python train.py --norm="layernorm" --tie_word_embeddings=true --init="trunc" --init_std_down=0.00611 --weight_decay=0.063 --schedule="wsd" --decay_shape="pow" --final_lr_fraction=0.0 --doc_mask=true --train_tokens=465500000 --dataset="wikipedia_en"
MLP neurons of a small language model. Each row is named by its layer, matrix (down: output weights) and neuron, and shows model dimensions 0-223. Each number is 500 + 25 x the weight over its row's rms, rounded and kept within 0 to 999. Numbers have three digits each.
After each neuron's rows is what it responds to, as a language model described it from the Wikipedia text at the highest values.

L2.down347:482475516472496540490489471550519522551478508494507530480481497457523519554483473503541520526485530497501491484468509469491516526439497482524501521464500521510500506463516441479484482460478515484493504551502494537500462512468518499473478514467475548477514467496478557538508517526512548461496524527461500499495511539530514504505491467503507477539533480513483505511499516506481535487489478559499497498511496522469487516481433499500473529455527471502492509485519478498522507533493466469484467528519533480475502488486487466509509501479533508464521472504516500554543580485498499507480457484530483509493481553510508499499523503519481504490496545517470489527484450477518499492528
Responds to: Nouns for time spans such as season, year, day, career, and term; also word-start or mid-word pieces like comb- (combined, combat) and -ul- (regulation).

L2.down4:501537517491504489501448470518530491483535463513521492483518508520473544504503469516502447533469480475465531502507501486537491527510472509492499505455507528506489473482485452489487501524473485495507490480476526503535482501488488536491500529510552517515456514488499526501482479480512539522514529465471479525526494487534520511517527476513506492496496534516478464506517542546507540553506517516491492520557497515520532462523485481483491512497474557537516503520513478479490475502464502477480488523456523480466446465490464468497505398530505530515492510515502507468520552495527493426503503508527482487531504542531508494536473498452468531515519477496483510513478501479483483514484
Responds to: Mostly the pronoun it/It, in song or episode titles in tables and at sentence start for a film or school; also North/South/east in place names and pieces like -ford.

L3.down59:483507483518497531524496484500489522519492439459494500495452476491496492535486462508482487470528490481492512474469489553507526459542512514486441526482510457496504471497507471487520473466503470499470490473539527536470527475511496492517487496503508528515527484526501527485488485516512474496501527503512492524524494515530493555476535520522516486512492481491486508506537528494463524493510479505487467478510500553537511533494468493510501464488510465514447519466519528492529446512527493516495517535492546510500459500493532450488528468454531464503479520526479506521522553483518522492523483524515522499470542545484473523559486497485574513469546499529513483463447525518498516497469
Responds to: Opening pipe or dash bullet of a new table row or list line, usually before a year or number, e.g. | 1993, - 25 March; occasionally a mid-word hyphen (Saint-Josse-ten-Noode).

L8.down60:512538490504535466500505525500489476500519498520519497516516477499548511536463508506507513464517492544492498473485483456508511503478544494511480516500510470534502493468526531523482410419497508472513497513526483494497535492491488466508460503492496499503482518471517523543482483511469525472509569508483499482478497538531488485481469488479483477490521515488519510540478507514509529473517491481470496510526489473485517511538478449488478515566496536510562500466511435487504539505507513483503509537497505557499524452515510497512518483491521443478503444477487457513474475496516532455487512453489486523524492489508478545505514566521536494501488489480531500505502517485513501513500
Responds to: Nouns in chart names and award or credit categories, mostly music and film, such as UK Albums, Singles, Award for, Concert Album.

L2.down248:516502479418496513506488530508495508520476491515512459474493469515457483488542526477510479495511519556494529517510495488479499486546486503513524486472514454487482529516561465520478517490522501493497543481483460458518539505507484518472502491491493493455485514512509486528478535496475513539525521489483498495456509488536532484519513535493506503482521438479503524511453469493544483490469506558489492500505502493482511502485517481512545529482470495521478536484489516504486471467476545503484518475476539466459460554487494540447491520507513464496550512499468525493478515522525491560485542501509515479533480536521515507517559495482518484513495446463502522497503540510505493510475
Responds to: Opening fragments of split words, mostly "sc" (sc+reenwriter, sc+ene, sc+ientist, MSc) and some dis/disc/cl/C pieces.

L8.down308:504473496489535496493514511524488480494515514476502503496545457537462546495486471514484474576464536527493511502520531540524503476465491491508515509480490496514479494537531545500509459484510483501468484472521520544492524528519529484488483470519493491504497504528503512519492473505491482482462519495510498455513522462484454524525480522506488505459502508485495440494505529506486490476458513511529516506460495468466519457483464531482462516502517490501530506482482507508505525484459483474494475529485500501534527514521465509533523516516534514495483520502527551526474516504544493513501482488491457542526538530506528529537478367486501513512493496480509468470509530479487471496524
Responds to: Line breaks and cells that end one field in infoboxes and wiki tables (time zone, country, CAS Number), plus predictable next tokens in fixed phrases like magnetic North, U.S.

L3.down31:525518529455478468497546498534535492498492519503493477508491492473516491485473544511562514526474477553552508517488513470509514479438512473434531512518511511497481507438497515507504506473496455476540471482484497499487536496490547506485470515512497485479513524461503515530496524491456457505534505479520512512497501511562527472553484523488511511499515519438443510527511533522489467465533494496472488538466492507508509504481532532500514493458505475515429513527493516510508511502486493497492480481470510468446499509514486505481487518524517491512508500472503495439490527466463483518499485518506495477494486478504450529515493529504542525519504505502480522525529451495501498557501
Responds to: Mostly the phrase "as a" after a verb, introducing a role or result ("played as a", "served as a", "signed as a"), plus scattered mid-word fragments such as "ience", "j", and "&".

L2.down172:498498510506503495481466476437504485495491504503516510501490537506527481470521486532484475529479484472476479518509520490479460512485518548510447499491487499499473494497492516476501490524476475502522481482479512517540515530531495532498492525468502527528485516508496502508519523467516503501538452497496511466520487497561462441523492528498561497537467513491511482513469494505478526522522519564495460514508543519479561483520487509528540454502542510485476480475550535544480490487514491534533485481506477455479491468500495462466437520477454535501522485486524518495468475491526528456485497521500526485492516454506475510470498491502472516509526518524482544573534497467506502484520
Responds to: Fires on the last token of a line, mostly table separator rows (|---|---|) and closing == of section headings, plus other line-final word pieces.

L3.down80:520490515524495496465492463499518469482507537541479482495502511578482517511475561502541490485439493501512487477481450521484563522499455487499518469509517483463514504503570526488498484508546516524493532514480502530545496478465488518497500459485516481513460519483506508483488481466516500465468523503509480475518467447516556469480517507490504538459531531505487544523482505517475485481526510527491483501493517531481465503458496501501508493498512476533506492489533533507500524508539497481517510513470496457518505529532473494503453551442505487495491511476503499484504511522460523513436447505492484495461463496482498486443507518522524532505477515483529513535512511505509474517507
Responds to: Prepositions right after a verb or noun phrase, mostly passive-agent and means "by", also "on", "over", "for", "against": "singled out by", "premiered on", "goals by club".

L8.down45:490485506512510474489491507499534500498471495500508519460469483487550499454530490515503494501520476501522508542500506485511483481536503501498537434499507489556464469493495471507499500480471460542501555474492484515512511528532522462532502485471542514516450547509489469533522526490518444526473472489522517467500515491459488460461482528441499478479513468520482479476493474483476496540539505572518514507488432464507510493472518462549532518489454518459500491515532544537521507484515463497493502536510489508527517526542497514487511527514497515499528502511491491529528504486564500478503482505494511513506488459511490476526509513490483519501532490492457464492474522477526513527468
Responds to: The word "to" opening an infinitive or purpose clause after a noun or verb, as in a switch to close, forced to close, set to music; sometimes relative "that", "which" or "whose".

L3.down96:540474541517533480480495481523487505521462487496509509449500505509486514492557504480519517539460518441555501499500530506482515463551494470474519509519544490519508425492491492525499483449564467522486532479496479497524490495503493462509457489468514515503506504481507480514498531497496483495503518470436479503508535490443534471529511467500504465542498528487496473503510546476480474528535506464459502517459507487487523497499483507499511523492477513482504538480505496480564519494448516511505507554545541472527487480531505503557496492544473501482504516484511480519480497505509504473483518532503443512497506478517525483530503510477456473510483494497530464490531498469499515511508
Responds to: The word "to" right after a verb (designed to, headed to, urged to, travelled to), plus modals before a verb (would, could, will).

L2.down367:516560474508528524491499499490537504503503518500521457486501460548477506548470513497501466489521493531515483518510480488562494497498514497544451513508500526468491521522494478497500475504509495518495480466518498506495512471468528512484525496473487504543496540435476516485495474477480478512524468489531563521512482476541485469504564553484518503490493512479475518504476506512506522527539556534522478504488497527467476479497458515502497497476548514484519528493522505460503468517492491477563497515483504453527522518470484469483513501468489488480494492495489526492491471471461537416483494505479516480467500483509532496460532503491523514484471526532512461472501494508492547549459
Responds to: Tokens whose next piece is nearly fixed, like ISB (→N), based (→on), ed (→ited), sup (→ply), by, section-header ==, paragraph-opening In.

L3.down249:485504474484463467571490522541481485524511551479493493516483499503459528460476514487469521467531491452485514509491450517529494492519521502491508493494488480492509507507521519493505450511514516521466499531485520472449517508532508460529503532494454499488499582496542477491502517491508475509543461459509457460532498519555497553457507507533514516477475431487514482496534510486501493527565505515505506487455467517485471500518521492490495547500519496472508478510490501513509512516502511513515516472511522483523519501444458510488510481448499502502507539480537495486509524502506493459491486499474509484503469507483465446508542537474506484535497522534526518480489539509483522505470
Responds to: First pieces of split words such as occ, inj, foc, and common nouns after articles or numbers, like years, life, Date, km.

L3.down370:510531505513508479471512502524474532478546482470503512479494462493521476506504519550456483462547503533521523532516479479494488506577531544473539498497513507500476471437492515526477493517497499537477491503487464533509461483479484483517490516484487496522460497473525525521475521485540482475493481505493494502485531460503519523496504531468511526495531502474512494507542474517503526523520497489496510500506515465554518475531491506477467528483557499496561472495506532479519479554440530486487522498497520493484496475490522476487506461531483491494484509509480516497492520496501495517541537483497490516546484492537521450478434513451499434495530473476553499477514493485451519493483
Responds to: Nouns for works or sporting units (film, album, song, club, game, goals) and creation verbs (produced, written, released, published), mostly in entertainment and sports articles.

L2.down154:484539478462514492481494517524491490531510468454533512493493485522478523501515462497512512501504485452521518498478496501511462429522522480496503483520506467495494488509471496488509473516509467501506467534510515495509525478470467490486482506493486542518464507476466532542504457512463548510465547506471487516487500481523536505515492494506495495495499541527475472537493514510474488511524496487476505531489496456491487489518497515468545527521482490492478526480496553500560513457502498545477484502470536478480459519505521546505526493477469484532490504485518440567487478517510531521528492483477523441506551492549478532536517509465459534477544503539504501522494525470479534497446
Responds to: Separator lines like |---|---| and the leading | that opens a data row in Wikipedia tables; more weakly, mid-word pieces such as un, gress, ters.

L8.down228:496462527524479495476513505518502504519480527488506508494509507436518481537504531520526478489484531483535462495546503510505499518478530497532506501505468490485457458432499528499516458547493522521497498493469503487515496504493515521482551483513478531495521493497536501505495485504495485530509454500460469493491514441497524495493497518498485523456548495547488468523499450508496495503525521533474535478493523501460570471486510456468505510519502498545509494506541509494514465469529464555513504498509539525481497504510522524500526444483533509500528467478463463492520556443515491554489533483526529507519469506473537474499489471517485507496545508481466493502522485494482492489444
Responds to: Final word pieces of nouns, mostly plural endings after numbers or quantifiers (84 people, eight weeks, 2 wins), plus places after in/to (England) and resp-ons-ibility.

L2.down51:448536504471486530503496496516512512484469478523549506462489514467454521508528513510531561521471494492525534472471446483507495483489490473513504504492507531531471509510501493527508504530489474543492472489531513504485511493509507474528479532537533503522519538504512495531479537484475521526477502482546458502507494477470509445504515491502540493552508503475492493485464489518517494474519486455473497501493499462489483459494480508467489496440497506506487495472512496496499496485513515512461482466539531477494469436531516450530515445547525563480555488490491549502515494489470456519458508527524487480493509510500502538462475507495517491495517488501511558523535480449524504525502
Responds to: Middle word-piece stems that take a suffix next, mostly verb roots as in c-reat-or, insp-ect-or, Direct-ors, prom-oted, annot-ate.

L3.down342:494548509531540496518489490470487552513520473484496487460506518517535558541537482463475512513464502484540509538526497492558513518441539487539441505489490540517478497500442487454502493492493497548513506512486505534511473519520500496517507471502500482501494497482525473479494519488508521521478479488525521484497495527481524513518516491495473490506528474505507476490490502549474539505492472491496552498496470510489510498520490551526506507477479521528466480450490482496506478503557491507466537463540447521493506506473483454498494535544519494516500492498494524511478506467531522475552472450464517478497469531513468542442490532491451493469510490487494489476502504467471498499536
Responds to: Tokens inside structured sports and biography data, such as table separator rows (|---|---|), infobox fields like Gls, kg and Producer(s), medal, and years in table rows.

L3.down194:489482516481528522507479464476540529501450490498495553457493489516491535510511483500486505495492481483472501487530520498506485478525549459541498487450524470492457494492533462499500510497523513561471511509525480561466547457531534456476495499520513494483522533537490452510483537483484476531455478476533478526484532497499482509507564522467521475522540533492489448462540487493519508464518463526505499543509499527497516509477507476555478491528490505478489464517486487488566525503508491443507522496500501489517477510511486530508519512531516497479514481472518494547478492492487460500464448487472523519517496506512513467507542503488499470488490515484480487517492523504546494518474
Responds to: Third-person pronouns he, she, it, they, especially after where, which, when or a full stop, plus word-initial "he" pieces like heavy, hence, hell.

L8.down342:553554486460492460531482592496520482555507500519513476459485500537495515444505472489488491540445500495502530495488513532510494510478487515451483514510526498508485488562511495474494526559463467470512500517458487431525517494483517474496508525469524505493520482541473474513487476510487536494475503514451467495481495498512500501513511462466483460484496487509473509521482526525477474517504477492512524538500503480495496479497540488439546483509469516527499534505465461509506502500504517493514541504511534510557477507526459514457503507499490488516475517520500560473508508540520487486528541540473502518518518502490523497511481488470519518518523493490512502509477495494485489451496
Responds to: Pipe separators and cells in the header row of Wikipedia tables (career stats, election results, road junctions), plus some "of"/"for" after institution names.

L2.down209:435448552527448496501563491519507501503491508493515484481499515491458505545497558505522471431490480477502511511484505522484491520537534545501512501476472535482469478440524454511495528499432472532478485496521505516506509471481532523463512497491525490527510512472500526541519493572543477531490488502530498483501539484472498495500506545511485456518489446517485505493494518537521490504507492489497488493553469543543491524512527457512480503496466463510492526482521512510494482528483490497513493493470486522499507498456529502487509502516501483472477521483471488541508544483490514472540462556503528489524495507498498445497493477500493502481484494496516521462529471486520503498487
Responds to: Periods closing a sentence, often fused with the word's last piece or a parenthesis, as in Swed-en., famil-ies., MLW).; also p.m. and rare word starts like ob.

L8.down241:503513530516416518489509505488526477541460499548534459471537494501542484489523497480490477458470469539553478517465556501519488472508503562491524493490495493511476520474522461475514490528493491528486498490518515525492519458494517498484524544494484515503556517496515520495467542546547481525477469510515509514471540503473559479471530507496510463476498492529480477501508468481516483499488476510482477475502490485502483493478505494481534520521476428478542470475535508468513463483477486500514501511472502488520495521520520547491478506515519505502533495479493533554524491508493484499515529552466502469504485479499522521508449461513515468494489476533498526512521485474489457481471
Responds to: Periods and closing quotation marks that end a sentence, often a paragraph's last sentence, including word-final pieces like "ia." or "es.".

L2.down3:466477472502522498508475536534462469529496500466522514503504522481536465473493518477512502493494463547535519484488464509476515499516528520534518444484464486502513500451513512481518502497504537469477486502505512562490464489475466473468494544449512531497484557514471544472540532521505503516517517532487452456470492504505529525500488468500505483485506490505466544512454496453507492479486525529472501453478526531549501522487474487498533486484479498514482536490505532488488489504491468535535500503482510508499525511484483462519444498480528492489523539480529529464502562474498480536469521483493499515460534520510495478470523525555517457493491518474490506492509486545514474500531
Responds to: Fires on tokens that merge a preposition or verb with an article, such as of the, of a, is a, ending the phrase just before a noun.

L3.down364:514494489503536500525518499490515471535497485465487476502457479490470500496476490547463496480512494530551495482502539503496504473500519489515512502537476466504486491482479477489499519503491493513439517493507527537477486520532465521504483512437485515507479524517500540496564504478517499508451481534515491457446501495489487530553509492483549505486469488530547505515521491448526515483546506537455455552528514536521507493483496521535551473500457477475502519535490514509493544525507522491508486546474527515443516481497462543483451538498469500484527527503512499522510504473521509496491475493455494504463542529517499494496487539476464476505515495466520495504468488455524480508472
Responds to: Possessive 's and linking words like of the, of its, from, its that join an owner to the noun after it, e.g. Tyler's, side of his, Earth's.

L3.down254:477482511488451474473469501495501508517515543497491513501491524523524452425469538495481484467484523477525491483520483529449521509529502507518571501481499497516484485503480459495520520523504484496531481523520496487488500542483493490460532513468478496483520551465519533543403507500495493500464494494537507494510444520473495477501487547430469498523523491497508522491517511472539521469505509486497480509532466509506502477474575496494510526491484505518513529524512464508481514427505485472489480493527486473500500468516528515526510518546453513527533468524512544514494493505501504507554493500489486517498531474511498523489482500460510477507540524505523534511514503516499503487474
Responds to: Final tokens closing a sentence or entry, usually a word-final piece fused with a period (a., ies., ation.); also minute marks in coordinates, decimal points in times.

L3.down306:545503475520490404523514493481516461521466485523534486499492487513483460496541459491494484522554536480528510525489520503483498502504512511466496488475475502505501533500491494517526507504546512535487539538482493488478538514540500500496502487505491507518516479552544468485497486512471475527487463450463503469531478508470494507463529541539501493513540494512486476482473550496491495470494549508495478520504532489490514467491466453513503497497558518502526536501494520479486487480523496529505521482512507475489533505560491498457495531458515448504505514447495462478489496535463487527466511471470515499473532516457479484517488511497527519508548455476481508520461527538519504515504
Responds to: Opening subword pieces of longer words, especially St/St. (streets, saints, St. Louis), sc, cl, Pro, ph, as in scenes, clothes, phosphate.

L8.down414:469500482468482464498479486528528473492516456484532543476512501476486561470508507532482483515494462521494462518528495488514507482461504510503554501488521490496572513452488480522512466467494539501456485509495459536470513503503518527510482528484522514544470527492500516479500502531480534534513525520511525486491521494491500551449458543467446480487463513486487467551489513468528543496535500472516503501535503483532494522497518514502472508528523499522474506514450503458520516522513497504538521541463491527498480449527492473495500446488543498503540510505531494471469472501516549471481472492509484513524473464503490505448494519468483540473516495486523540499485493484495495509498
Responds to: Words inside Wikipedia section headings and table header cells, such as Career in career finals, Early life, Charts, Date, and Location.

L3.down245:530515498466544519527481548513500452498500536476512498465545501464527482485478487491495502519538495469507483463516495506509471521516522511526495482482516490486504495500506437467543530518512486462543509468516547502538479488518475532526525476486535484482539536537497530499465467501461498499501516492503472517513475549579511523475489404472475512507515483452489517497510536489465488520500546458480481513481530538489449479475477514502542489496492472524482486492506512518484509512503493525516481428468504475482508459488469521518468487458522526500475520471485502484484507511506494510509475527504494496501508491507480522537473494536480526538531492497489498498467512499456505523470
Responds to: Pipes, "the", "and", "a", "that the" between items, often after plural -s and before numbers or names (Apps |, Films and, won the).

L2.down237:513497481557491539539471484519508516521455492486486491470526468550498477489505493492517499520484505519429551486479477493488504507477528518503478513520510489494499462510513490478490538449495471482515528534481523483492515476454467502464501459468490513514472494527505513512476497477475481496528504471513474508538510487532490499526486495531503494489471526529482514538513493507487506513529450503481455476527489446500509472488483490522448456535519477524478463458520556504538491465509524531515483501498525476441543506493486515523495542535460482487525512545520478475488483578499507520451472494476493515519526526538464524540487503477514489515511509554517528510507521489518503514520
Responds to: Word-internal fragments inside names and words, like och (Murdoch, Bloch, monochrome) and ith (blacksmith, withdrew); also nouns like film, album, technology.

L8.down182:464503500483499543547481509510538472474513459500504489529531527539512509535532475500501531467519501535493508512543546539494481486455509504459479528508483463497494471545533491492516497465510519514508457542512460513499547484451452500465513507470484486521496471531515526494539509500495525536487521438499515494518515494528503530506502510554497487507464501479448514473440501516491479508514489547477475486479543486493512470474532470468452465505520501524498479464543501494474487502484454462464510493493515557522518532496498506518504510456533478520489508482511520521489544556521475506457479514516498521502501508477521493537517443517489499501481472495519519485490500474489488483522
Responds to: Short words completing a verb phrase, mostly object pronouns or adverbs after a verb or preposition, e.g. find it, grow there, beside him, took a lead, Labour hold.

L8.down48:526449499555531488537478519494477505539493481568478509466463511486487495529488485491486543501503499509520528486533511473540471507461466499509490530526494473488505514526507516495497471530488482527534483495531472499478463531543547514506533460505536473509472502465467471506526541518475503443517480502497511503494499472515491449480486475503494489486506445506513501530496514556487518483481487552498479469490491535533518495529462505474511474499497520549487532494519449472530474512482491521499513495511513501499447498503483485545511491490560514495532494486538465497499543525476500473471480501512489529479510544497519473491525515554471444502440486474489480524511488467496507522503
Responds to: Second word pieces that continue a word split after its opening piece, strongest for ect in resp-ect (respectively, respectable, respectful), also ast/est/at pieces as in n-ast-y, cont-est, altern-at-ively.

L2.down282:475478493515490501520506501499508461525466507530491488512520494487500565490513483467514490509484523456513474517521508555493478500491548478493531504502498540490487467512518486537520447486472474532502521471481464484533508520476479466511498501445527516427525528490469471486517524497478509498525529527496498485462468492516487481535486525486536443561526510455500491540537477503469514561490495482496469532497491485468478523515504520503507495497503497479531486488526468508487520481478521494527497490489478471503511502469502457507507432522496522493491525431519525513498501473481488460467509519520486488470477558509487541550503504488557517514506495492522532505500551557522506510517
Responds to: Modals (would, can, could, will), the verb help, and infinitive to before a coming verb in narrative prose, e.g. "would go on"; also stray capital-letter pieces like N, (M, "S in tables and names.

L3.down436:500547476487497464467477487500516524510513517509515545500498502509509505474499495541527491495508507522492477486481515508506527519491516487457478446477495446488486511483486444486483510464531523486494539439544502499467501475510535520483526524516492506550462509508505515459504567508539501536525539421491504514509485495525495488444502472534505516501465483499489487490481514495444509521520515533466519507457516498496525532482459501503490471502505529525462552467504562467473521468503544510497496514477493487463485514465499504465506515500526531508533522492514531477527484518493521459493500500459492493537511502527451515503550505472485530550459492505459509494479498495525517527481
Responds to: Word-internal subword pieces, mostly consonant clusters like ric, c, enn, anc, ycl, isc, as in agricultural, cylindric, Tennessee, recycling.

L2.down169:501552494481556474461470481494466516472515517522504471478514469513500512435538518512506496475481503480511491510514490487473487472522480471490526509526495482506504485547513491468471490527471552502519530499477549486513495470489491505528529524449480542498484494521521503488493523535527523501514538497487508508484428518481523480484552523448472503460503479501490448485511506485521511479490527524469515512509527452511503476508513486454464515532529525485529500494471535494472526482477507477531514539498489499490508511538469488500530545481476498498470468532542453527492502510506534513524479510466536496546482507496458533507537509465484476504532486530485513531506455504470484557459
Responds to: Column-header cells and separator rows of Wikipedia tables, e.g. Votes in election result tables, |---|---| rows, Goals; weaker on scattered prose words like were, population.

L8.down428:475530524483531532475519478502494499508490506492567524549472514520506499523519514529485484461487510515495486467456487526483470490478508502526507531496507516461491481475527517562504499474502540529517523510496516487510500517470494517501493523472511445534520513517512485512483512502520515499483490504443485493508495487493529507499444505488518468488496475458499492461481518505490514498484415484487503459508491495475544513457497516507488461510546486468528481519491510521529491533510526534526494458514524527576494513513493535432473503479487514519478515494514485517507523494560485530499475489481499509448452514509535427487501504527521479451471483489477471540535527525522485474491
Responds to: Short consonant-cluster pieces that begin a longer word, often a verb after "was" or a table header, such as sc(reened), ch(ampion), cl(osed), | P(os).

L2.down335:459534518495519447474494510469523524456530473555496462497504512485495491478501476509477540502510497525543512467505551524478568503533510453528505487503499480437485495499525486511493524510513492499473465475531515506499470464504499470475505517522524526465517529538517460511512497512496494545517525468526525481528503508521565521484491492469488511468530462478508501507508499528460496514527468526513487508469470472422497453496481486517523515505535513520471468528486468467500501486523569473485511508542491484531502457506505504512513506494509504528494498468468497539481477545502485434471519505522522495462465491489535503507532508486495535500525464515512511492515475499490512524519
Responds to: Word-internal fragments such as ick, art, j, ric and rick, mostly inside names and place names (Renwick, Mozart, Tianjin), also common words (chicken, brick, lyrics).